config.yaml
parallel_block: false
init_std_qkv: 0.0149
init_std_o: 0.00372
optimizer: "muon_variant"
doc_mask: true
MLP neurons of a small language model. Each row is named by its layer, matrix (up: input weights) and neuron, and shows model dimensions 16-271. Each number is 128 + 24 x the weight over its row's rms, rounded and kept within 0 to 255. Numbers have three digits each.
After each neuron's rows, "fires after" lists the tokens most often just before its 100 highest values on Wikipedia text that the model never trained on.

L4.up846:134118105116136133132102114096104120119139135113128097146100123167146084157137144126121159150086118143114123148118145118117133145110112132108134053112100117135113112101120097147130124140178103124132130170120121154123128102099092139158131104116160111131097158141118141096119170100112111121142146106161126130123124157113141152079117103161171149120156094090148149116142118102145155132141106116157129125139143132161080075115187158092146111121130102111110110164151144107175081125141085135149126105117116148134129143149151118077090121120130124115129127130080127164122100122136120060126171124106138136125118123100152135107113122142113117151107152151135103117123151151133185120152108145115124180122097139126110128188116118128079127127126176115111101096101125153099075136113188
fires after: " |", " /", " 1", "^{[", ";", " 2"

L4.up357:120171138132114098087107116143119124106124114138100126109151141114150115106123100126106137143124170152158179119135172127082103139158100131133083142101094108110166170131129141144112144139162110093140146155080130102122154173099116136109158123118125190118118157126174099176134132126156133140183132078090164122141139080125124164152106135101139133112111092097148113113111119164173148138091147156135105129197148073121157095101116094139169140136132126163146081170120115139106125147161128143134121155120136137102106124134102087159139139148124134088114102093135155115155107121158132133156150148145119116133123115114108150126104098139100137129163118095102114163102124159140115135114143135149139155127149138105160151134157144146140129114112155104107090158136137082126102171121154
fires after: " the", " New", " The"

L4.up375:126113159156146116148161143172121127092102136116109123128120165116123111134145168127094140133133139125121125069144147147137155140159152141148117128162135141132136079123144121086117110138148147098137140159109134138118161144115148139129124127091140160131154142124130155144112123132123119088174062127128124127145131099164122116128152127141127097109130134166133124118126128124076136109129139160128173126150126161077151083138137124148134104154117120152125125117123116131118118068108158160105174123119113170112118143158138121112118150057164164189105112152117188154151120143104110090132088156091125126157209151149134129101117148096084160123141075158134091160136138118109116114090160106143153103116120097138134106127158099123095106105126122160163164140164133144097086068128176
fires after: " |"

L4.up804:110141140130117124157112132128116144186154112108119152131118151147129130090136106133110138119152172122126156118117164112111124117151136173141099119138121105100105160129142148127135097108116148125107146150112168137115124078124116132130118143091153111107111121149159154101112104121135137131128129101152140167092148147109135136125143134121132134095148128101123116139149100139153121124099130164149126115146149136117116095151078145115171109145111143128118125115134129108181157100129131131157088141113104069062119164109108164142114144155100154105123187157122182114119104116110079126158164121143116138164113128120108136099101121126084199117148134138140147120099126122099132129120148137123129179135131146149191104128129105105086104141088138109121139116071103140102138111099129
fires after: " |", "---|---|---|---|", "|---|---|---|"

L4.up230:123141114116107126102171139141135114151162137131161136153149153148115152178147141114115132126122124123166137164124189096107178183088138162100167156100109142112156104085128118134115141112140127086174148123127125096133142126119100100185138146078146138124153157110146075081152092116132095112131171131093125171162144103126153132169169117165120128167140151133131127110163146103115145164145093160128120120106121116132098103150117134138094152117087117131134132120099146100195123104108138079155130129157096136133157130168093128100077183135116098152154108106138136141141171138148115122132138146107150129126120137131143107143078106120100132121144123147145130094095148140162196115141155129097117146083131112098123139170112110100099150136143146118145131127081098104135144098160159
fires after: ".", " |", "|"

L4.up501:109124139107149095139148110088151122095139157156130160143086140141137153109116126124168110102132122127106095135065133111111090119175135134131104167137125089092105130151161129153142110110150163131117106100079111114115123140123144139076103197102105160130114114105128150099167115113102152120133126089129125118093121115121133138145132096142111122097109108140151104097157121119147135126141136148114115145138069114163143150136142128064127114108131146150109174132132161123139173117107096125131157124131148125131138125142108133043088150101174095127133160122117097149125112093127145129130112141087118125127111185160095107149166134121157090100108097120134096131153112149127058153148133136136073117146151124117086087153114110154122129132140141093111085077092149113107097120113137
fires after: " the", "\n", ",", "The", " non"

L4.up150:118142112135118116123158110118121136117145160165056142128131138120104132114149119157134165132137124125107151103100117138107118148156148109118131150112114148152136109148145131116145137164130118097095111123092155086115120086151131125092166158126121100153104128133159117136123110119112101091129128110138137093169085139084132077147152115134116117121123131155169138181161124132137151126139133186124106121191125134124128128125101152128155157137107147112125168153111059098168065104091122119133123132098131136163164122102089138171094125128165106122116117119162156056104115098073116119093130099125103143102088169139085105126150122117114159084098114102096119158106130138085093151115123117115157080133089125114083093137117129151122132154135125111134141111090186093128153085145121
fires after: " |", " the", ",", " so"

L4.up1320:141146104111148144130119077130142127110092138069138095137080125096135148127185091142089114156153100130138083133148153117070109136127099128135181127143115109130104107096131180151129101119131102118088141182123130147142149132134111171135092121165102127113140149129104115160093142139121159110106143122146136150134123129135153099145087131141139115137125106134100139171129152112110132134106112146120145127121095091087090148111138130123190083117076096145135144160192139109098114145129114099095119118122154145147138141142093149119111115128073128148116167103139140067172172098151120087197142115130137180120113163150117129109131080125134107166122129140060144100165141145146116128165134130085136135112133161111148084123141099135102162129107143154172117125144139167065173103095155
fires after: " ", " \"", " (", "-", " the", "s"

L4.up1052:125118133147149155110148153136098135127097091128134139138109126133139130161188137110179174140106169109114140103200148125098073141159122084159106124128140108145119120142128115125110110123112117120109141127116161124110101099146085070078119140097114114139129099118129097106155143097131158113127112108139145124150119175156141183093136166116137139141090138144138117137121131119135151116140119092123128123146143172162161090143128170111127149128129121106069119104130141092127156136099114152142127086168144130108092106113097133169133135085121117155104110093092125167163127096143159147122097104084113151103125124114057139108126111119114134132130119101125153133121093150089123131130097111083141168112128131151150133098139111148087086098115096126177133125107170127078078147102122
fires after: " |", " 0", " in"

L4.up1042:131119131131113168112103186147107170111094119125104217150086151117116133176110132105098168124098136121162090091111174136159125121150090104116138108135129148178103132131174155103154142095106141099127152154080145137150117114123110146105116129124106119133124140129142125126145137132092156096162090185139134104126132076113133119086159115125131137110112103147119121149120102124112158111144099138179106141145121143124137115183129121111132118176120140141128155206137123080111114105111112139110119162117134155120116110139096095135161177161103151129141152134120175111106132123122120165108068079149130140140128145114106096144144116111152144093110136130136131083131096113125131120206129140106180112143156134112075161118113145122147098110152156167108145123135126176109091100116149
fires after: " |"

L4.up1291:144126135145118092115145140112147156120137160153201182143131188146111116099125151135154121090136079099154111127131166116099129187164098103151151142094138118118137155106117126100154120155120092163143105112149120106132139078137110124073142158125174134114116107134116114099118149168131118078133105180117107134138073109119136147108136121112123111108173120137172162130147116131166120086128147131164107180137138135136148115130108142146124111128119152150131120148127131145147104140112086139121154088125140149107165101121126114122125128125114147079074133110150105152120098141166141153174145141133110142130115125133122096106098098159124126119146084132112110134131088111059142166132084166139158111112152121144145140138152141137130121082095098107126141152123138127127118075141143
fires after: " |", ")", " "

L4.up828:135114126108129107121126114164122157122129138144107166157190124109146162136175125107184123157120122134137173145128145169142130129092129127120147130108114085124106106139098108081104116126114144114154126128119117092118104059137138144107150125150135135126092096117118132099085166113097138137102119139101131120141136151119126093141151149086120136119109099128199116140096129118123186179151130139180111108155145144181102162156149141094170131140141103150127147119125123122077125117159151137108110152094122099143077152175116124105066126117151141202117126148108138115103123086097137088153127153127116145098105123148125095153109125126154094140115128101093122118126096137127134118127130161159121105153127148144113085153130149139174095131133140092134107138077127075109148142201157
fires after: " the", " 0", " The", " one", " 2"

L4.up1380:110156136133173149125144126122099130124159106118128177133105167124127144150141117092157129111129176095117093106162122114135112111136097181152159113128100118126089137138159107130142076135113128145121164178145160136138153131119094119129102085131146149123123131163114140116160118131100093138155099139138085124119140130121114118139153125126117117125124109120135150112099126164106146109123142176106131148108126148125146120166134119147171129139127167135109117160154147133172110132127142132106126111155129141141119140158170148133160163155097112106084124106118159144134163116110113120140119192134064137094127121112056132078115142116168135132120168133134157102119125139102143124129140150154127169149133122172147123106081160133153152123079112108130076128142102138046128100131166
fires after: " |", "---|---|---|---|", "|---|---|---|"

L4.up102:135127172171132114122122149119122139089145113138095164145161133082151172081136154104154146113175156176122141174140117141119108112095142131147131152151097127141158132114159147152160152091122134112146108109136132147144104112124132107117158086122129116124135152099115133145121109095120156142133084092123188148131145171116152153150131147144095118101095132106157158112138114114124129128099105111124105137124177123097138106110127110149111134122113104134105081117130123147116149115123106152111106189088148125118148152121122150120120136102105128129114119170108180139127134118125164120119147103113121113132127117111107154100159140123140163111071131121141104100169125117096168088155081133192122126137148099151119104149169136128138120140135097124166114124114128150125133130128122
fires after: " the", " a", " his", " an", " first"

L4.up174:191105156169109179105163130107103134115098119132153120133144152121112142161145152132130163134165102122117158177148117149129091158137139123149164131121108111156117112152100136116122124107115103122117127119143133133188099084192141141077112143132144083121120128144112128160115134134094151088118171131158128128136140131118164157171122115124147124129131124117130112117105096074145108132145125125108122122135154167106141174112146129171135123134094138165136126101133132091115101194150129149110072114107157147097138159124092132162110123091141130141145134164135125109110138127135173157154110159094120121139133092080125158163136120124173148143092102121118116118142099142142092110200136121116120072130117161135152127135127101100113113119143167104122130114106143162105167117125155
fires after: " |", " 0", " number"

L4.up633:124095140122153150142117148132104166127132096131103132113146189120170113138112124105126126132146118138134125093110153129136116114110125146123115091138137117153124096145129104140136073134117102115117140128119122154115135074103131114055098142102174152123130120153136120177152165143137134112130133183139132145114084108155145123128158070119103148095154130124120171109134138164163148169119135119157098115109137109113137083112120121151131114114108135106127099113163121120141141105153111166101107152160188150084067143143172082171138124144116145129177139162100177125103144154130118128176123127176154148169138115121135171085076142119103163112137143143102103162153123145135105113124126111124143158148124109114098174147098123127128107121122087097110113121134140128133160150105125
fires after: " |", " =", "---|---|---|---|", "s", "|---|---|---|"

L4.up389:123113128130161147115170130138145087115126169141180099140170083111156112112130111115136161139137104135116136127152147154119094189123143106120109138073116145170101136158137091133116095139143122163182097107154121140118158154118103116099136119130117116136133158131116125108107102103122114148145141149078121089139103099158084155119162094104103145137133078119129130123110115139119131167156106094137162113121123139118134160144095163166108126132106100129191156143118143170154130110123118105106130147141122121126172120086140156142157127115120150180114131191115121121106139093127166099144120125171123147136136087134113145089143167166143146147141132095143110134157110140131129101100112157141135157107145102125103109135176100132161101146119151111155092158132130140115132146161155
fires after: " ", " Loss", "s", ")", "|"

L4.up1122:116108149142063127159131115153092129114087127072091159127071088127152135134168159150155145122140131119151124162135139170127160117098135153159152163127124129093097097123149152109113136088075116117126133101076128129125141121126151142125120126187072147122130127154115155124127135148138135164123133132132123097153113142083155171109122152145060170107142111133119146138105168133145172097129145120161131141106074063125120112141127147111138122134103098116127130139115093139082163096130155129136136107129151164113106153129123145099130166127099102160095117148114139123145121158157140093145129132143147172116163102154080104136131194132130156138107130121158072108131127118127136159119132112097120153133117161150108110095139080146160136120124106136157122136151084141118125157152155
fires after: " the", "'", " a", "s", " its", " his"

L4.up593:054150101127137127140142152104108124151140124130102128157135149140125150137160107092082118130116100105126149105090108151137145139055114154123127170148134108160139138154132148120110144121094118155130141133122112099113107080163105106086160171138098126130100146166137126114157119110106140080140040177145169133117144104120142102111179114129109147128162141114209143154123144138144113114121054124093139140138158102113136126125113076130092124112122125138106122140156174154151148128115138140098132157153128131138124111126165130149134137112135131133137110136145105126119127117137128139106142121140119114134124143135103180097122140097131122124133096123175115116139134158128134129180117096152144156121131125142114110097123112128135136055109127178125171135104156124155117134086171
fires after: " in", " In", " on", " the"

L4.up1080:171164126130116152142110142124124151148079147108151168165110146094113118105130113145169168161084114124121116125145159151134131129126090151118104160148131127084092135173090119109075154114095145101132136139165083110119148122109104142127113119140134131139099120148108101170120123127132138139118146118119128105125114129148108127128145108124154151138097116114120178130105120143145135163198116125166158131129136152141161115111155143109089117124124138155149153184175113122115121118138131140167117147137159123173124131112148137147152141108119115156117118106105102153083156123128133137102159140106141175127114143159138141108156105116136159150094087160132145052187137154136148118172118088125104119094109136172115168148133125159154115138123168170136147090070175125102113164159134
fires after: " ", " 1", " D", " 4", " F", " E"

L4.up908:127143102116125120116145090130169152137155108122097125137137139123137130102145117133107144115161138167147137132141132122075133074147137104132167097107130095185103114116182159169125113086122145111144134144146118115144107084134152135122131152147117128132137123130119139141096139130152167110158116114123085140157147132133102166103109165128118113115124173117125094099103158126147126148102087093113155122101128098107124156134107100110110145117124135142095112154122159128148108124104116153118119146147157132095115085137138195106080126102114123084129130148145076081094072087158129143098138142139112181123124161136119132121106146111182157133126135121127107103181110138149110147142077107073142085106160153184106115160115131184129143133127139158128134167110127164037141135142169
fires after: " ", " (", " in", " and", " of"

L4.up75:134129098130110118148136090135122156131169110141144090128121164172134124136119107089136156138145166120142168142126173129103151133127152160140123137117121119165129157123152125112115116150143103125142143134080124114129117092153125112145140097156125104099097153097142095159133097104149171160122097170081166140114123088138176062117091190129098161147117156121098144143130116137110122129149134065142155140151102097160111125104088093137151100139110108157146129144148129166142137075154135113098168091147109112154086118073099105137105160128120081119105099120151159148187120128107133125153119139134131104121110090085133131135159139119088093115124130151123117112146130141161139076158106103076117128145152138110115117108137133151118130058117111130121107172136136125117145111140106
fires after: " the", " in", " was", " a", " under"

L4.up1198:115107119107135133148158143144135194102113106142143158123081169128098130059104160115110149107124139121120157107133185111133119119163119171137149107137133170198099136112136144151119101132154146094126160132074161130151103128116117102110122140131147147120168129122121149125133120121147157072140108163103132156144122113128096100098095135086098147151120136076149149127135107127134156148139105105149152145152124105132148130142106077146131089116122113126090160160140089114119086112156092166163131187146164126120130115086119117148141138099131137134137138118129143131135124089125127172112105120163167148167130136096081108133110126116106114136118147154124110113116135145139106142147130100144168084141129144105139158163142167140124111094135144102150168143143135152098083114139135
fires after: " |", " ", "."

L4.up58:114116130156118150143155126162153125108157146133133177138130130146140122113066074127112111105141188107107112144107136213130159146120109126123125093130151133143153145113118109118118126094116138086133124138152167151141141115118043103113118157102115118106110152123102138124140112146142134088107074121114113125134120099162109159099130112135115117120131164094102158144132151110095125140108097123121128119174117114117155123142119120152112165176131135162159114146124141112132150145123123147129147163134113127171142117127148171165138145106108138156091133118136156129146108096094077100111138126160133137173159115140122145137090057163072116121162132141127127102139099080124143167134148096101138169118118158123147184164151100109074088113135129145132127126127127128127117142126132
fires after: " as", " |", " Capital", " was", " As"

L4.up944:125140104111103090162128125152147105086117159110155151114084189068090117130125156105131112106134156140161134101147132136102129136155140138140160147101126129151103124134151106136124100124117109143149150080118117150128158123145137133094126162111157146129144156148157137152100128116133108075154175112105097139175116077150166114138129144132114090146113130066121194125122146111121146121119143116151138136111120166119155150098123150112124147159090100163132163133126145137121160148124081148171096144142143162114131171188129105121143137128132136144137088147098138128133072120085154138117098124092140118120163127113100129133147122110094150113151147178115136171141122088146117116129161118063158069134151144107119109104165065106119058120108120112142134067093137142155084138112139
fires after: " |", " "

L4.up734:150177106167100163130126153151114138069143148083172152132140180107134090149139145136104100094154157148121118133136124115167098137114107144152126122148123138131092123129149177120144098127136123146141159141130113144144120120173123090119106143098165186119141089114110142155127093148140121167175141157137120149125114117050161109124109155123129091124118156108136108128129128167144121106082137132163122148117117153150169133171133128090152106148122108148153145186143140116155099149132108122132147107113140140142128129105133107163132128126149150095160152098160196104129066132106160110129083139145101136179141126120068152148134114134105156139121126112130142125160131122117161123090137147090142138134121134117110110112104144120090113128099111096107143089143085127121126085086101
fires after: " |", " "

L4.up308:117113160104147130133104175143137139122092118125134132117151131140149142108188135142142126142155138120127130128126127136079106109131145134171132139108137122140141115122137163151154135104147141092141147151096138120128147094122130150122164128105184143089114132162141082087159161089053131112094115138094131106140115139073150140131154124108103083151137126143156195120108097129132151146105095109116156114136103162129161106165141135163148115109087085098049127124155161118167105135158088117110126153143123161066127116168131151139203143106158111135121152105122181117106168127110157131092103132130085181124100087195149118157130139114196142146128132127110150133128161116104119136112117142159100111136117132131134148133161099088120144164079147154125095110102154099130133113137124
fires after: ",", ".", "\n", ";"

L4.up1072:095200093112168160136108154105123127137134097116126118095137136137131153164168162129163146161159096126094128144134176140091094145120122121124116161132108119152123127150190165119135130128091134154098125107120122138073135133189106131098108132126133063108137126121114137110107108107106132146129138101106133142115104141101115121154105086171111130143139138142128120102115144114161122152093176123136086101156131122128151090111145158158067119137111146122125165123190145119111145132110167136094090087096150123148140120132095139104098153120163179111116129127110139122160106148115125167179078154096148147159139164088088138122096094131079109173134120098083154132146123145144124151135116137110147104122119141124120112108104132145106118109167113180117115085121106106144134133144115
fires after: " |", " as", " led", " –", "\n"

L4.up1269:149145135117119067114130103094112147187148119120116140112131099122137104140147146101132148124126132123166106110108169119164112178124127149143127120129098080184141124118128120135108124067128125134167183149135121112116094083103073133123137100124112157133133130140156146115117113076086123097122086146147136110087126041143132123076162152147161115096149165149096137134117110129126160136142114122119133147132151148133121105175142176119135135145109150137140182131119119117169132161151130141111098095133199138115108147108131161089125159115156145132135113104073127132164171113130105088099149109127160151154118146134128107089119145095132089110135121121127145149093155096117126113123126140118187125118157131171137137122094171140113104086137141161152145150100155123106116092086180
fires after: " |", " "

L4.up482:142158127146149145137117131177139146103169130149158105121106079137111148141113132109117194144170133143094115159110149127175136137168132158127129109126178128122102065147112096126137107143116133123136140115098139145118162139119114143137140107169130110156086133152127159140147134148133118075134131141130110141150136162177048145158099132153109116129139119100139117158097167129133117137124125136147104104129105130109069123143132166151129144116112144167128137133096100128142110163133117115127129134132133136125123129101103138129102140052098142128161109082148113177085153142133156115161197126114132144136126157123145102105137145131137159157147138161120153099117156127156177093110136127119134124087152135102123118123122110113070176081137157154142169144113151088130125132100160
fires after: "s", " 1", " ", " S", " 7"

L4.up679:128110126155113095168120172103178105105105100135088109087091144182091157106116129141135172142129159153083060109126130132069092112157115095147136087151131155144144180120166116113147134114168133116125151160132094143129091116137106153154103118115111135110146125122153095110105093153145145153108138179096158145102096118151111142109119132152138155113114120138153083111130110146113154118104139116118103136144135125125097125104099125131171153162166165099134138140135134133100078108122117107124149120146125110153108110151163105144145151079107120156140114172129162118103122114153130116175114137180119135146126121166093157130112124157132113151137096173155129079134103115155114100128150158110161156140145114075106121101129148146135111156137128104094131116126160106125087115134146
fires after: " the", " is", " was", " became"

L4.up746:132100143125083135137125130118145126167146168173117135151112100105128134118111122122110136121130154108160103077117114152144126156154131130148122165107114079159110119116094169108131147147098121151122129113115149121156120133144120147162092125110169124143145108148128140157162117117088108055161099145156112181089123127155117086087137164108115129099136087146145076129150161131128158146123160160157133137120103149127164106199112120130151172126122133151150154123103114124124128133128116142151160134114154152101108139086119096162118161138127144107175126099138186119121113138118143157090119148098106150126087147128067108098123113141139124080104071149147110144114095086123090147100121109129152079117144150140132159111127065122136107131108118135103163105147140113148108087134129
fires after: " |", " 1"

L4.up411:169146136105107154114152102135146143122090098109149113090138113140124154177202128136123103137142100080139167186103146135103091139106159132123116135088107071137121098054139111135168132141127107104147122149139124138139139139121105106160166148059135099102138138124130142111131125100130163159153147124119140132128091125121100166165113132144120108175124105088138160108191153107119117151176092144106131158098116107120148136172112151141121176130124142133160131138102144119139138100107123151150137138137121130112110084125078137158116139129077125207107126138105123127148151112159170118182132134146132106108122125175148114125152118097118109139098140074131149109140121134157180122160176131125137137113124141128133104132136105109140088147120132095130132153140134121141147141179108
fires after: ".", "|", "-", ","

L4.up377:110124121146133138147092154119136148134112140156146108136140116179118171174152109154113080150134151105122104136135159165112140131101159129126140170113104097088095113139132153109161136197114145157115161080106103107162129092141109165121168159124094125118098155084138130113141119114110095146140100161153117117144135109081118115113113077197141103129142097158157098149136131137115144138150132123198131117134139114158097077163167104107161111147116149136123180113127127130123069110128099165123113165110099150137127090074144128124107127135127114110156119094109138141104100128086115161122121137137124111119103124188127111112121144172093132077130120127128109145136107113115108153126083144151125069149088141117093127145151147150103113148178107143158142127108124093123121147141160
fires after: " of", " the", " in", ",", " where", " because"

L4.up1461:148156133126137134120097154104123133108128140091125152136097128165134129158162135155099154163147147092111158082123151159133140132121142134093122123124146081108099117154137142157102109119123147095092109131090091143127121097146164143131126100162122147139116149116110144115177118166100123162144141105117139150138153143171147131101137123119131188148123109119131148147092135117107170133112153071169105161154120117143164116122122145108142099099111102119111065135172149132095119088102144164116138106123117146119123141114123145149153131154097144130107129118138093114120078128119129109139146173154109176112123122147106132099116168104115148117086160160140138080143113141121103142161141135100122101091107126118104142132168054159115128140144090099162117120130102146054158157169166
fires after: " the", " a", " ", " A"

L4.up1448:140178154092101090110140123147114135138125108139094130073131128152150169108115132131140160089126157145133141091138128126067105107118119120138110159130127133093122115134101150100139118139142119097119151164118109108116101141126094132093143139103139127110089157114135137137140105145144120132136128118129099150090121145134126119191152138153128148158102131159118091143148159105095100188135188150175084133135125110134108119130150114122150148091110106148116138151161088148123138120144145166104129146094116119105151145073124163117121137120112160133136095111133156095105094115097110144131106121065160165125124061176125118145089155087081150109084154138141116090117114153095129194114123143154112172107128134131131140105101106141111125153141118113142078135114126085104127147152151
fires after: " the", " in"

L4.up1256:126075163099139099136136136103145102131142151125139176145150125090158167121126108134132119155155124119148118125071171163120140153105148151133172136087083148125130129097107109084125122116102146123092129118123106125174143106157125147125114131123153088117136150130108183126126117146124183103119118128126172123143142122119157137125155106118088124143151129115136130134124125089084120132176161107108200140161148153125170138108142105123151140152111133121158114161092132112163097078172121129143118139097122128181135126143070153111124098128108183141126161155104144144143157136164157116131121089131104130122107112122150121116180087133142126124093142126127108130155086147133152111139142122131152108109159146089124151131105131125125124083101090107130105168099182160157137125100110
fires after: "\n", " |", "-", " State", " 7"

L4.up1281:106118098157105125149157121116118134104172140129092160085105150145113124139110138115172204171117126077163128142143165136149145158137131156131110106098136132142105119127114128127138130131140136104170158097146128126143151121084078125118156128161146105098161168154130136130121124131129138122098075100099113147121166157115091126133201112152120153088120138128129137158134082114122146160121096160101151148140135077163150111174140163142136134152107112116131123130128141128101158122142142145125149175128145140162121124137104154149126145098092127111160101100090118118144129141097141088120140126096108143130110167124159121127119117155144151114120148092156111082144077121126124147099118159108155103113126116123112134151120050121151150132124141135134175120104099097130101132132170
fires after: " a", " one", " A", " the", " 1", "'"

L4.up1130:153110151131102111117139140165121145099121113104127156124111143158155074130160138107154108087090110107176139110130193146136094127152125134137133117124140109131103122126167128108116120108119138157171196132141129102086155103159067134153107120113142137137120109152110158157145110122124112109121117145133099104099154113117162137133134174096146119126142144136109134103141131099134135114147106098126114179114142154110159144118114137113126096116141140111121143107111165109119127163105109109129101166156143153105135129121125102133152132119128146130145139120132120129135112103143109121095140095143074123158175121132075123132100086148105094117156129137144091125110091149108146069130139143081132042130152144111123110133155140098144101112129106093139094102108144155069091129108098
fires after: " |", " 2"

L4.up957:106133133110138152083113129146112145158116148118094135128097143173169144125179177173100121126115156129158117137106161111137113153106112119117129108112159141127111102111126115139157118129120165098151115134108079148165129153118087157131164083125128141124115143143133091106133123154102097123138120109110155139164136089128095106138172100160132119122181084092121176146103081142140143108152126114174134136130102158134140140137170138091117151107137127108067136147182141112151123138144097098114093143096126121118116153159103129146149107119110111111131141113080137132131149107124109137106148125141166127159110118141151137170128108138126134142125160078161092118138134177103130131116177148157106130110106170108087128171139163127124109179167157140095116149085096130124137143142116
fires after: ",", ";", " because", " |"

L4.up1362:141160102112145125146101148116132150110143123149159127111099110097155158110200131126107093145159113077112122142144137111107136135154096132099169117069111108142098093076096140139112089079152152114107148126109154085162154156156121105145117155163161129120129106119084147134108102129146143113137105162059116169187121099108147157133151142191091126145108114174125137114159120149149131161128115090108147127130095150160102132118147137154119124148120058111110119133109111121115154124125095157145152142080096143109148133132162120121104112150126112129131087174122110106127124111132107137129148125155103149106110147131152100171097114112171138154108119114112151116158142129137139153160130137108139101054125190124096153151149144147107134117130143128127119140172095134101166153142128
fires after: " (", " \"", " ", "\n"

L4.up105:120153133116081106118135109151151118165121122120097132124119106075134142128121100124131088151096090111151142118104123182130143174112112131131146131159135126138124127096107108135136164127127134103118156111133079113133096065139089128141134091130157137121110119128109116127135140150117110146142143137140084169193166117112134139138105088124098135137084160160153114158139104118143162173107127154119171101177114148120141107110134149114106110101104154167125129117172138114104155130089129090139156086126122130114091131113108146143155100136119147160153153129114172101148112120133120094123115090154152149145113138149105154135126091067104135111120103115128120091168133145112107161176122115105160136122076105112114143175101163178143114148126157173127120158140126125109109144134161
fires after: " ", " \"", "'"

L4.up987:141133106102126133154101137116149117112118124118118111090122153124119128151190125130101139154126125141125160123105119136140085142143137158127136156102154121173119097088103140087140134143119129153109128167160118152140157173126142130173093119134104134127101139105123152102133079126101142091097110146149121142153092090095118102102117150125122144137095114120136188150106122152140134124092097098114099132132118105106160130127162127170134132108127114126130147130125150143121112158098133179134170104106112151151142159128106104121158135136124107116145131107108135151134105129165151134141150087147142185101152095106149130153155111156114112134115123131126085107163130159139186189104140073125137144106118134095123133132135111096122168122166152156166123164127125119097126096130151
fires after: "-", " in", " (", " \"", " In", "/"

L4.up1138:100104125152106134121132121174120146108115125096146128096088099125128147180122145158115111144137091116151139199120129143121133139180163159108108121107104164136127090124141074156111139108145146086109091116152166148144132134121124133099109154129120138118133144143084127125116151182160141132148170159176114165098104103179140182137112108127124148087118134109118154121127156094137125116129107157130130128097099135158149151121120132134104149154157092162145091127136120155122135138140119146101137143130131129132136186159117128144147127116112099197115110141127128145134147094157117094166091095150140151130170126102109142124100163142123146118135135150103124083115112092144133132139112109112102131124118144081160123135114097133111110099128126138072095115146153171115114129144164
fires after: "'", " ", " was", " their", "s"

L4.up789:106097099169113102126118153096126140143129103119133117178138143110120139156130161083168111119106136114133122111099107141112131158071116136139164136123123093138105137100113109123124064146133159164142113120129102093130115137110136138134183147139137123101124140161133174070119119174105129140177123176128125148149112071158107145113126139094111130145180159120123130142106123140167134143114123102137148106123123132132126123143139111080173090105103132144133109139144123155149107126111105155131127131138101121147136165114107106110136171163172102114137099103117097149159110118093109145144142116126109100107082135099112134086131128102139127118128145164119142110114141156099084158127098087158118173139102134155141127135131090159171091079131130106149119113112124102142132145121129
fires after: " in", "|", " to", " In"

L4.up1342:148129160153142081099144139124164119106141127127110132141126116131166122092137118161116158163199161146100123119157123152074132077103152125123132144124160127113144140158125088119161113114162149135103105110138157134153154101157086127101121079143130136122131157106157104107103112125124168115124120139101148164125159152111137119153118099115107141148150137132150088150131126129151122151092124157114138120114108078102112151153147084124143160157133116130106137139105114104093138112185131116116127144092141106166114153115097158121086122081165170133134126129093086151123119113110150157143097108138120112101157138155136111148119137173124124114137153121139158125166166131110153135136115130139127104083160165146132123132164124138153116116077162144173128142106144065160131146101180
fires after: " one", " a", " A", " some", " first"

L4.up797:146136115144118078117160083132155120158118089120108156118143142121137189109105119145144194185105132147121186108153134108124132144159111110141148112094121107167129105141094152104131144114112175122171116144154102116153155125168105145108124109113143163126124142141115148108113137115086122127118099083087148131185123142139151133116129141125122123108156161105174115145121134104137104097118120172106176119148126116130150110121085120141106138133139146162110133166120137098096160074123096139117111115193114109119122110119091131146080094086135110118094125151123148139126102163122128148190160158122177154138141131108140100074100122146101146119154112144125119156129108131125132118119154122137153118098073084119135194116105144189117131096093097203116116083116131132116108143145131
fires after: " |", " "